From a checkpoint of a small transformer trained on Wikipedia: MLP 1536 GELU.
MLP neurons of a small language model. Each row is named by its layer, matrix (up: input weights) and neuron, and shows model dimensions 16-111. Each number is 50 + 15 x the weight over its row's rms, rounded and kept within 0 to 99.
A block is one neuron, or neurons of one layer that tend to fire together. After each block is what it responds to, as a language model described it from the Wikipedia text at the highest values.

L8.up430:65 82 46 62 67 34 35 32 69 42 46 56 53 68 36 54 71 59 52 50 34 52 69 52 45 71 49 57 37 71 45 50 63 55 41 66 51 42 63 47 56 75 50 10 68 55 47 34 42 39 46 75 53 70 76 72 60 64 47 88 28 69 48 31 54 47 44 38 35 56 70 27 54 80 16 38 54 60 43 43 68 46 86 47 30 27 30 39 24 53 75 51 63 33 65 61
L8.up1162:37 49 41 70 56 60 37 42 77 43 33 65 73 27 50 47 71 57 51 16 47 39 44 49 21 69 37 64 68 60 40 41 57 60 57 60 70 62 52 54 55 70 47 38 76 66 57 33 60 38 85 73 47 78 35 75 49 51 62 72 60 59 45 43 55 21 41 44 83 56 43 68 61 48 54 53 35 49 38 41 36 67 54 40 36 60 61 19 41 49 76 52 74 59 65 42
L8.up1287:42 72 41 79 39 50 58 29 82 30 39 38 64 36 46 38 54 75 10 27 11 38 52 60 58 58 72 60 46 58 65 42 53 53 80 68 74 55 74 49 83 54 57 29 57 44 41 34 61 50 54 80 63 35 70 65 53 39 25 62 66 53 13 36 40 35 77 44 53 50 53 11 50 53 68 36 30 63 30 39 32 30 60 54 55 34 50 67 46 44 51 35 43 62 26 24
L8.up1329:40 59 43 48 72 52 36 48 46 28 32 39 52 55 40 49 53 69 51 52 09 52 51 63 62 72 72 30 53 68 40 54 37 67 45 59 37 76 68 59 59 66 18 50 86 30 72 44 47 42 54 90 30 70 56 60 56 71 45 86 40 52 41 65 47 40 42 35 59 49 64 37 71 65 44 34 44 55 41 41 56 32 78 65 52 66 49 53 71 58 61 55 53 39 57 64
Description: Pipe separators and small numbers in Wikipedia tables, often after a count like "1 | 2 | 3" or at row starts (| 5 |); rarely "In contrast"/"In particular".

L2.up909:35 45 46 49 26 54 72 62 28 34 54 71 59 42 56 41 43 42 46 46 46 67 54 56 64 46 38 51 52 33 62 59 58 60 51 63 73 71 47 52 44 67 58 71 37 21 30 77 25 42 57 53 52 57 42 45 49 38 52 78 77 47 61 00 59 38 69 46 64 45 38 07 61 74 45 47 56 61 38 30 26 56 69 45 55 36 29 26 68 38 41 72 34 49 74 73
Description: The piece com in web domains and words (NBA.com, sitcom, telecoms, communist), plus word-opening fragments like re, post, tem, and TV/television.

L8.up139:69 42 72 43 37 50 31 40 27 65 63 62 91 93 25 65 87 87 25 44 41 54 24 59 47 62 46 70 58 50 30 42 36 47 55 58 46 31 55 71 39 62 29 43 61 50 52 17 41 66 67 59 33 76 60 56 31 57 52 50 28 55 50 61 45 50 66 39 38 43 55 59 54 47 48 60 66 76 73 38 53 69 52 61 40 70 21 57 49 40 69 34 39 57 48 34
L8.up648:79 64 59 74 61 66 51 42 65 60 45 70 64 40 47 52 51 64 64 55 59 42 53 41 34 74 44 48 69 69 49 41 64 33 78 27 51 57 61 64 66 61 15 53 36 38 25 57 60 73 80 64 49 59 47 67 43 48 53 40 40 37 49 47 60 39 78 10 56 42 55 36 76 59 45 24 43 48 59 42 42 50 43 44 56 49 77 44 61 44 78 36 71 46 38 14
L8.up806:66 56 61 67 41 55 38 46 43 39 41 53 52 52 52 66 74 55 48 41 17 37 16 44 19 79 50 63 46 35 35 67 25 64 59 45 60 42 51 41 62 46 37 46 42 28 53 44 41 39 63 66 56 40 41 41 44 49 45 36 72 33 33 29 81 57 27 60 17 42 47 25 12 62 58 59 35 51 73 34 34 54 45 37 66 59 56 36 70 36 55 79 65 69 63 24
L8.up941:27 55 43 39 36 65 30 68 71 38 37 39 70 74 47 64 75 64 74 67 35 38 45 42 35 65 74 55 60 50 43 64 38 48 35 60 81 57 34 39 61 37 47 40 46 33 67 48 64 56 45 37 72 48 60 38 29 55 29 46 47 41 21 28 51 27 63 11 56 49 70 21 57 75 59 58 58 45 65 48 41 59 67 44 58 78 37 40 47 44 16 56 47 77 56 42
Description: The first word after "on" or "On" in a date phrase, usually a day number or month, such as on 23 May or on January 29, or on the final day.

L2.up218:45 63 44 52 42 33 39 65 34 43 47 47 66 55 31 48 50 32 65 57 30 39 37 26 39 60 52 37 51 50 57 39 79 40 36 77 43 50 56 51 51 43 53 47 57 44 44 41 57 37 41 43 62 49 34 78 48 44 54 62 51 31 60 36 49 39 54 58 38 54 29 49 46 42 65 47 37 63 48 44 47 60 62 78 42 39 63 43 38 39 57 49 53 74 30 38
Description: Four-digit years as whole tokens in dates, table rows and season ranges, as in "in 2004", "| 1999 |", "2007–08".

L2.up1439:43 28 68 64 49 48 99 20 35 65 45 60 81 36 30 48 61 57 16 64 63 40 38 35 45 36 45 45 55 65 12 60 33 26 51 68 44 33 35 54 55 68 33 36 17 70 32 15 52 60 28 53 32 23 34 74 35 40 58 48 65 43 48 45 56 48 38 43 53 71 27 49 50 60 64 47 37 75 66 56 60 63 34 78 69 53 40 34 44 64 41 70 73 42 39 41
Description: Tokens that continue a word or number already begun: digits such as 0 inside figures and tables (2.0, 230, 1–0), plus word pieces such as Sier-ra, Gram-my, K-yr-gyz.

L7.up26:55 38 75 62 38 71 74 57 28 71 60 73 40 60 19 68 66 65 35 51 43 26 65 41 57 41 44 29 53 64 39 39 48 15 54 41 66 35 23 72 42 55 40 00 33 41 34 36 59 30 84 47 34 52 57 51 36 40 38 50 20 39 56 36 60 23 36 60 70 65 42 51 28 60 52 56 53 44 46 38 80 22 58 69 54 57 42 48 45 69 50 43 58 34 40 26
L7.up126:27 54 43 70 44 50 33 36 66 57 34 41 86 57 54 90 71 67 53 32 37 66 61 92 23 79 67 82 59 48 63 56 81 38 89 56 49 38 21 26 24 56 50 44 57 34 55 26 26 40 48 62 38 81 57 46 41 54 56 56 54 47 62 43 55 45 57 48 65 23 62 43 54 66 76 52 56 48 61 39 70 78 60 54 26 69 55 59 32 47 43 43 55 39 45 54
L7.up212:24 61 18 41 61 49 52 84 43 63 40 85 55 51 57 52 86 51 60 15 63 35 34 47 58 65 29 57 63 50 68 72 30 55 56 97 79 74 38 57 60 68 67 56 65 51 35 26 72 57 77 58 36 39 38 52 46 47 19 71 52 46 41 42 52 39 47 33 58 56 54 61 66 44 24 31 48 67 63 48 47 42 62 65 73 49 38 63 49 61 31 63 35 20 45 34
L7.up215:17 25 62 34 47 60 58 42 42 31 48 62 49 49 25 62 45 29 34 61 50 58 76 76 69 38 58 38 53 39 84 55 43 43 48 29 60 48 32 54 41 67 32 42 43 25 48 39 32 61 53 47 68 74 35 41 57 52 55 74 48 40 50 31 45 58 41 79 77 58 51 59 50 49 72 12 76 51 73 38 33 57 55 53 63 61 15 33 49 47 46 59 88 55 51 40
L7.up256:32 70 63 45 51 38 87 35 68 43 34 73 76 70 32 65 66 38 62 39 55 12 25 26 51 65 36 57 64 30 39 37 80 50 53 38 70 58 58 66 54 47 50 39 44 54 17 29 56 26 69 59 38 71 35 63 45 37 54 57 50 33 36 27 72 39 53 48 71 37 50 43 67 28 51 34 09 41 70 30 48 65 62 64 19 63 36 58 41 38 34 61 66 20 76 43
L7.up326:30 59 42 72 63 41 53 39 51 45 57 55 64 45 32 67 53 38 62 47 71 54 29 33 57 52 47 43 64 55 41 67 55 56 77 61 57 74 40 45 69 45 54 33 30 68 55 29 91 37 45 55 34 44 52 67 56 47 45 28 40 41 54 52 61 52 70 36 83 63 53 37 47 48 35 52 38 60 40 36 35 42 59 50 41 33 71 52 46 34 53 30 44 45 54 41
L7.up362:46 67 51 61 61 33 47 04 54 73 45 52 71 38 47 60 33 31 23 60 65 33 13 41 37 75 50 62 78 23 40 40 50 39 53 63 33 33 44 43 31 43 39 56 61 26 21 53 43 59 64 60 17 33 50 64 60 60 58 70 50 44 62 37 67 45 63 60 60 67 48 46 40 60 58 48 52 39 43 43 72 58 68 53 41 58 27 44 19 24 48 72 61 32 28 41
L7.up429:46 44 57 55 25 35 61 35 53 43 48 53 49 38 59 53 67 33 49 56 61 47 38 17 48 86 43 81 44 57 44 64 27 27 35 54 75 62 37 72 47 68 52 62 45 26 23 51 67 51 71 51 30 34 71 73 55 69 55 42 44 28 46 57 62 48 40 36 47 68 36 44 43 58 12 65 18 42 35 45 66 47 57 49 74 55 61 57 40 39 51 54 41 40 35 28
L7.up555:70 52 37 71 73 45 29 37 61 43 31 35 77 39 39 64 45 64 57 42 55 57 25 46 30 49 60 62 60 48 49 66 36 41 39 62 74 65 35 51 38 50 20 56 60 39 20 43 74 72 47 45 29 76 54 50 67 37 70 65 63 61 45 49 43 27 75 34 48 39 35 47 66 47 44 41 32 49 58 48 44 25 45 71 57 55 47 93 37 49 41 22 69 58 59 44
L7.up660:47 66 35 66 26 58 52 22 51 15 20 54 48 49 56 56 58 62 39 50 64 32 52 35 36 47 48 63 33 36 46 57 60 74 23 56 78 62 38 43 54 77 44 31 34 49 55 46 66 84 35 67 32 64 54 52 37 51 55 52 50 65 47 57 62 20 55 39 65 45 56 17 65 47 49 71 61 48 71 43 39 44 51 61 20 62 66 79 49 40 53 42 69 40 37 66
L7.up722:56 56 60 71 87 63 44 47 62 45 34 73 58 53 29 56 77 49 46 78 55 34 23 44 36 58 35 46 37 43 69 60 39 49 57 71 43 55 68 61 51 59 40 59 32 63 35 53 64 50 71 64 64 70 47 35 48 56 65 58 48 11 84 42 50 34 25 55 41 61 73 74 39 36 48 54 29 77 23 42 72 43 32 51 29 65 48 04 52 45 40 55 67 47 28 45
L7.up797:53 86 26 62 24 70 67 46 60 48 31 41 48 48 55 59 83 57 42 59 72 64 31 58 54 38 50 59 73 30 25 73 62 48 54 61 50 66 35 64 48 43 45 66 45 17 31 69 36 63 53 57 67 63 54 36 45 52 41 44 51 50 63 51 94 61 57 58 19 42 30 42 52 47 20 50 52 50 54 44 75 61 35 49 58 42 43 51 58 55 61 39 72 37 48 37
L7.up912:48 66 47 38 56 57 40 29 61 61 62 46 62 29 58 58 64 46 33 58 75 66 51 28 59 68 48 43 48 22 67 52 44 46 32 35 46 50 44 89 46 28 60 49 78 35 40 30 56 66 65 58 21 43 54 21 53 47 55 83 64 26 38 34 36 40 33 21 38 48 41 89 54 34 50 46 36 49 64 39 60 48 76 85 25 46 77 53 18 36 44 38 64 14 26 59
L7.up977:39 49 40 63 43 44 65 54 53 67 45 56 42 70 29 54 59 66 44 75 27 64 64 57 73 63 42 50 58 35 36 56 62 58 37 65 42 72 57 43 66 63 56 58 28 39 78 41 41 38 56 53 65 58 52 67 32 38 51 50 46 60 49 41 64 24 63 44 62 36 42 46 65 49 49 48 50 49 67 41 68 46 45 58 33 46 40 69 21 63 26 35 51 49 66 45
L7.up1136:34 58 40 47 45 79 78 44 31 44 60 65 53 75 50 60 40 50 41 42 41 45 23 75 51 19 62 44 65 39 61 59 53 74 55 40 56 43 52 31 48 61 55 30 46 34 62 49 43 33 63 44 43 89 53 45 27 46 40 58 65 72 38 40 53 31 48 57 34 28 77 32 47 36 50 57 60 51 43 43 63 64 52 55 32 64 44 18 55 62 58 43 42 67 57 56
L7.up1476:59 38 75 81 61 07 31 51 34 72 72 71 55 55 36 70 38 41 42 59 61 47 32 50 47 47 56 30 56 65 52 55 13 14 70 53 49 36 39 54 18 65 67 53 50 26 47 74 58 50 50 62 48 44 34 52 75 23 84 67 50 54 47 62 40 39 26 66 42 43 74 44 60 65 24 47 71 55 57 37 72 35 44 65 42 49 54 48 35 28 34 53 89 51 50 53
Description: Second part after an en dash or hyphen, mainly the second number of sports scores (1–0, 2–1) and seasons (2014–15), also hyphenated compounds (peer-reviewed, top-ten).

L7.up35:50 41 54 75 60 81 52 40 62 42 68 59 41 49 58 73 62 39 42 55 49 68 63 62 46 42 69 49 59 61 62 64 46 58 60 59 55 50 41 59 58 47 50 56 34 66 27 05 40 46 72 54 47 49 64 58 35 60 39 58 42 17 27 59 47 34 59 40 49 70 78 36 23 44 56 44 52 54 47 36 19 41 25 46 59 48 58 27 59 36 33 56 47 35 44 54
L7.up78:53 52 50 54 44 69 41 59 22 52 32 72 55 28 60 59 64 50 59 55 44 61 41 50 46 63 56 61 65 60 51 38 45 39 65 67 46 56 67 46 34 80 40 81 58 63 77 27 60 45 66 61 08 61 76 63 87 48 41 62 51 78 25 54 56 41 35 58 60 64 35 61 69 53 45 38 59 49 37 49 79 22 50 26 63 52 65 38 60 69 66 53 40 50 28 41
L7.up306:59 57 47 70 37 33 69 60 52 30 60 57 43 23 49 70 36 49 46 43 37 29 51 48 28 46 26 59 62 80 59 46 55 29 60 48 48 48 56 46 46 55 55 37 50 79 56 45 50 51 69 50 18 59 04 39 52 32 54 60 54 45 62 54 57 35 57 53 50 24 42 53 70 73 46 54 48 42 23 51 52 42 50 42 51 60 31 28 47 36 61 32 54 20 62 53
L7.up369:39 39 42 59 59 22 66 74 73 83 70 41 27 62 24 64 50 60 49 47 33 36 53 49 50 77 58 35 42 58 40 78 45 75 60 52 63 37 35 47 38 55 71 30 26 35 38 54 80 52 64 41 15 51 55 69 45 74 45 38 45 35 44 18 47 53 11 48 46 54 80 31 53 54 19 47 39 52 48 39 62 62 50 48 32 58 33 31 38 39 29 47 79 58 27 62
L7.up608:58 85 59 46 32 54 52 61 42 55 44 21 63 57 31 58 66 57 23 74 55 66 68 43 49 37 28 33 75 37 56 58 53 77 43 68 63 54 48 60 55 45 60 37 26 53 40 49 82 35 63 64 42 55 52 34 48 74 36 25 47 41 34 30 36 55 72 56 44 45 46 46 39 46 41 51 65 44 36 43 58 62 76 26 56 60 55 57 29 48 70 49 34 48 26 59
L7.up609:43 54 78 61 48 40 53 85 48 61 54 74 38 65 48 52 45 67 51 43 46 36 46 55 77 47 49 35 42 65 35 40 78 43 45 70 34 44 35 57 37 64 30 61 50 30 42 44 61 73 64 68 09 56 52 85 51 42 62 35 55 52 73 48 59 54 54 25 45 36 62 40 63 76 68 46 35 52 28 29 71 36 35 70 30 45 66 47 41 58 59 67 54 41 32 46
L7.up676:80 26 66 36 47 92 74 54 40 42 52 45 27 27 61 74 59 55 36 65 59 13 80 47 50 48 54 61 64 37 61 47 60 10 71 66 37 52 31 53 65 43 68 46 57 27 55 27 71 75 60 49 25 46 39 53 21 31 49 66 56 56 37 57 41 30 60 53 63 39 26 46 46 62 32 47 12 50 63 35 57 45 32 51 36 74 50 56 50 50 67 15 72 29 70 48
L7.up726:62 51 36 85 46 38 47 68 50 57 33 69 32 55 71 52 71 36 55 38 66 41 49 36 42 60 53 81 61 31 38 39 40 51 54 87 49 48 28 46 51 51 31 40 56 35 51 44 70 52 73 83 38 54 83 36 33 36 45 53 75 69 56 38 49 19 40 62 49 40 31 46 64 63 51 74 55 82 55 35 54 18 35 48 52 78 27 43 55 34 67 48 45 52 59 40
L7.up789:94 58 67 45 40 36 61 45 43 51 79 48 20 34 55 39 68 51 59 57 50 58 40 59 52 38 63 43 35 45 65 64 41 42 43 59 30 37 68 57 57 63 43 42 42 54 53 37 74 32 43 51 52 59 70 45 82 36 23 59 47 48 62 66 47 59 81 45 63 62 50 75 52 61 57 59 71 47 33 38 26 66 37 46 27 58 72 42 44 42 52 55 74 51 62 46
L7.up838:48 52 56 64 48 53 59 49 50 59 51 58 51 30 36 75 75 46 40 56 22 47 35 37 31 67 48 45 71 61 49 65 57 57 46 67 57 40 21 90 79 42 58 63 61 50 25 67 43 49 62 77 46 43 58 33 44 59 35 64 46 59 51 50 50 65 58 39 26 48 52 64 59 53 45 54 51 22 62 40 34 54 48 45 44 21 42 42 33 48 50 65 59 55 44 57
L7.up1086:41 47 41 52 27 57 39 32 36 34 43 59 58 39 82 63 39 38 54 55 51 67 47 25 46 54 51 80 59 41 26 53 47 57 39 62 34 37 42 68 66 58 59 41 49 77 28 47 51 36 57 72 38 29 26 54 59 46 59 78 56 75 40 37 51 43 60 48 69 26 49 15 63 44 60 86 57 46 60 42 53 44 43 86 44 68 79 38 49 38 48 36 46 47 43 75
L7.up1131:08 47 51 75 48 66 68 71 26 55 48 50 39 33 70 42 63 77 53 36 30 56 58 67 49 57 37 51 55 56 59 48 67 65 36 47 62 57 31 57 45 80 58 42 13 49 61 27 17 55 54 46 30 74 50 64 71 56 33 63 59 60 50 41 48 52 68 22 48 36 72 46 27 80 45 68 70 61 37 29 54 47 32 52 34 52 30 24 78 42 41 21 36 63 80 32
L7.up1191:36 67 14 84 44 48 59 70 59 46 46 48 48 48 46 53 47 60 34 68 29 51 24 55 38 34 24 58 53 65 42 58 71 68 37 77 72 47 79 54 40 51 61 21 52 08 74 55 65 55 60 55 75 59 62 43 50 66 32 54 38 24 50 25 59 43 21 36 43 58 54 34 56 61 43 38 91 74 49 49 79 41 62 29 20 53 47 40 49 46 36 31 48 35 53 63
L7.up1353:71 62 46 49 07 55 81 48 48 41 03 48 53 54 38 47 67 42 49 43 57 46 41 18 45 67 48 56 61 34 61 66 39 41 28 56 77 73 51 58 75 58 61 60 53 44 19 37 41 49 68 67 59 59 76 45 31 54 45 58 52 80 33 34 86 36 63 66 47 63 59 46 65 31 43 58 63 59 57 40 67 58 34 60 69 52 35 40 47 36 43 52 38 29 27 45
L7.up1418:44 83 63 61 49 45 52 63 64 23 48 53 35 29 46 54 59 71 56 31 74 65 48 18 36 86 37 59 54 31 54 34 16 33 71 53 15 78 57 56 43 52 45 64 53 29 50 54 71 30 39 98 67 61 90 52 30 51 22 61 57 46 36 35 50 53 55 73 65 27 43 68 37 71 51 76 56 43 39 44 50 53 59 49 47 56 43 47 81 41 47 23 50 46 41 54
L7.up1420:59 42 65 51 39 54 76 61 50 24 44 43 37 33 36 68 77 71 58 54 46 36 38 48 32 78 49 82 32 48 55 51 61 62 61 78 59 49 71 87 46 78 48 52 53 26 39 14 87 36 59 42 25 75 51 57 64 73 50 53 25 48 31 39 36 35 56 31 39 44 38 70 44 59 39 41 53 60 28 38 67 50 46 38 52 41 34 67 31 56 39 34 59 52 58 44
Description: Prefix pieces at the start of a word, mostly pre (prevalent, pretext, previously), plus sub, under, re and trans, which the model completes from the next piece.

L8.up58:71 42 72 56 40 77 39 71 60 45 25 57 55 26 69 54 63 27 75 67 39 47 47 50 57 51 50 70 35 62 43 34 30 29 44 44 33 57 29 51 64 42 50 39 54 44 20 29 60 56 69 86 34 46 20 40 64 18 75 37 38 53 50 65 57 48 47 30 47 39 55 54 48 60 71 25 08 53 36 31 67 37 59 41 52 79 69 12 42 58 61 20 42 17 32 36
L8.up128:75 50 54 81 75 54 51 66 46 66 58 34 36 49 83 80 50 49 37 47 36 31 45 58 59 48 56 69 44 85 75 38 27 39 35 74 66 58 41 37 17 51 64 26 47 62 54 55 55 53 85 46 62 33 55 11 91 72 48 56 72 65 45 45 35 34 50 38 71 33 26 47 48 72 82 58 06 70 13 40 22 43 86 55 52 37 44 63 32 29 60 35 81 31 41 52
L8.up787:62 18 70 31 26 65 30 57 60 62 34 31 53 73 42 40 42 45 65 59 66 51 49 33 33 53 48 40 65 51 24 34 39 80 56 44 60 46 29 43 46 62 55 41 49 38 22 19 56 65 58 60 77 40 43 41 72 52 54 55 43 68 25 37 64 35 42 31 30 31 52 65 47 62 50 79 29 74 41 31 55 50 57 38 59 40 75 33 72 28 49 28 72 31 76 46
L8.up1373:53 63 39 34 35 80 38 66 49 40 87 58 52 35 49 41 47 71 37 49 40 67 58 59 53 59 53 80 59 61 26 72 21 69 33 57 70 35 50 62 67 48 23 14 44 52 46 89 64 57 64 58 28 35 31 58 68 43 49 52 76 34 37 49 49 46 27 67 86 51 51 52 31 56 64 52 25 65 29 36 56 37 64 59 71 29 69 44 69 36 40 46 47 26 44 74
Description: Short word-internal pieces right after a prefix like en-, dis-, ex-, cont-, pre-, as in en|l|isted, dis|qu|ieting, ex|am|ination.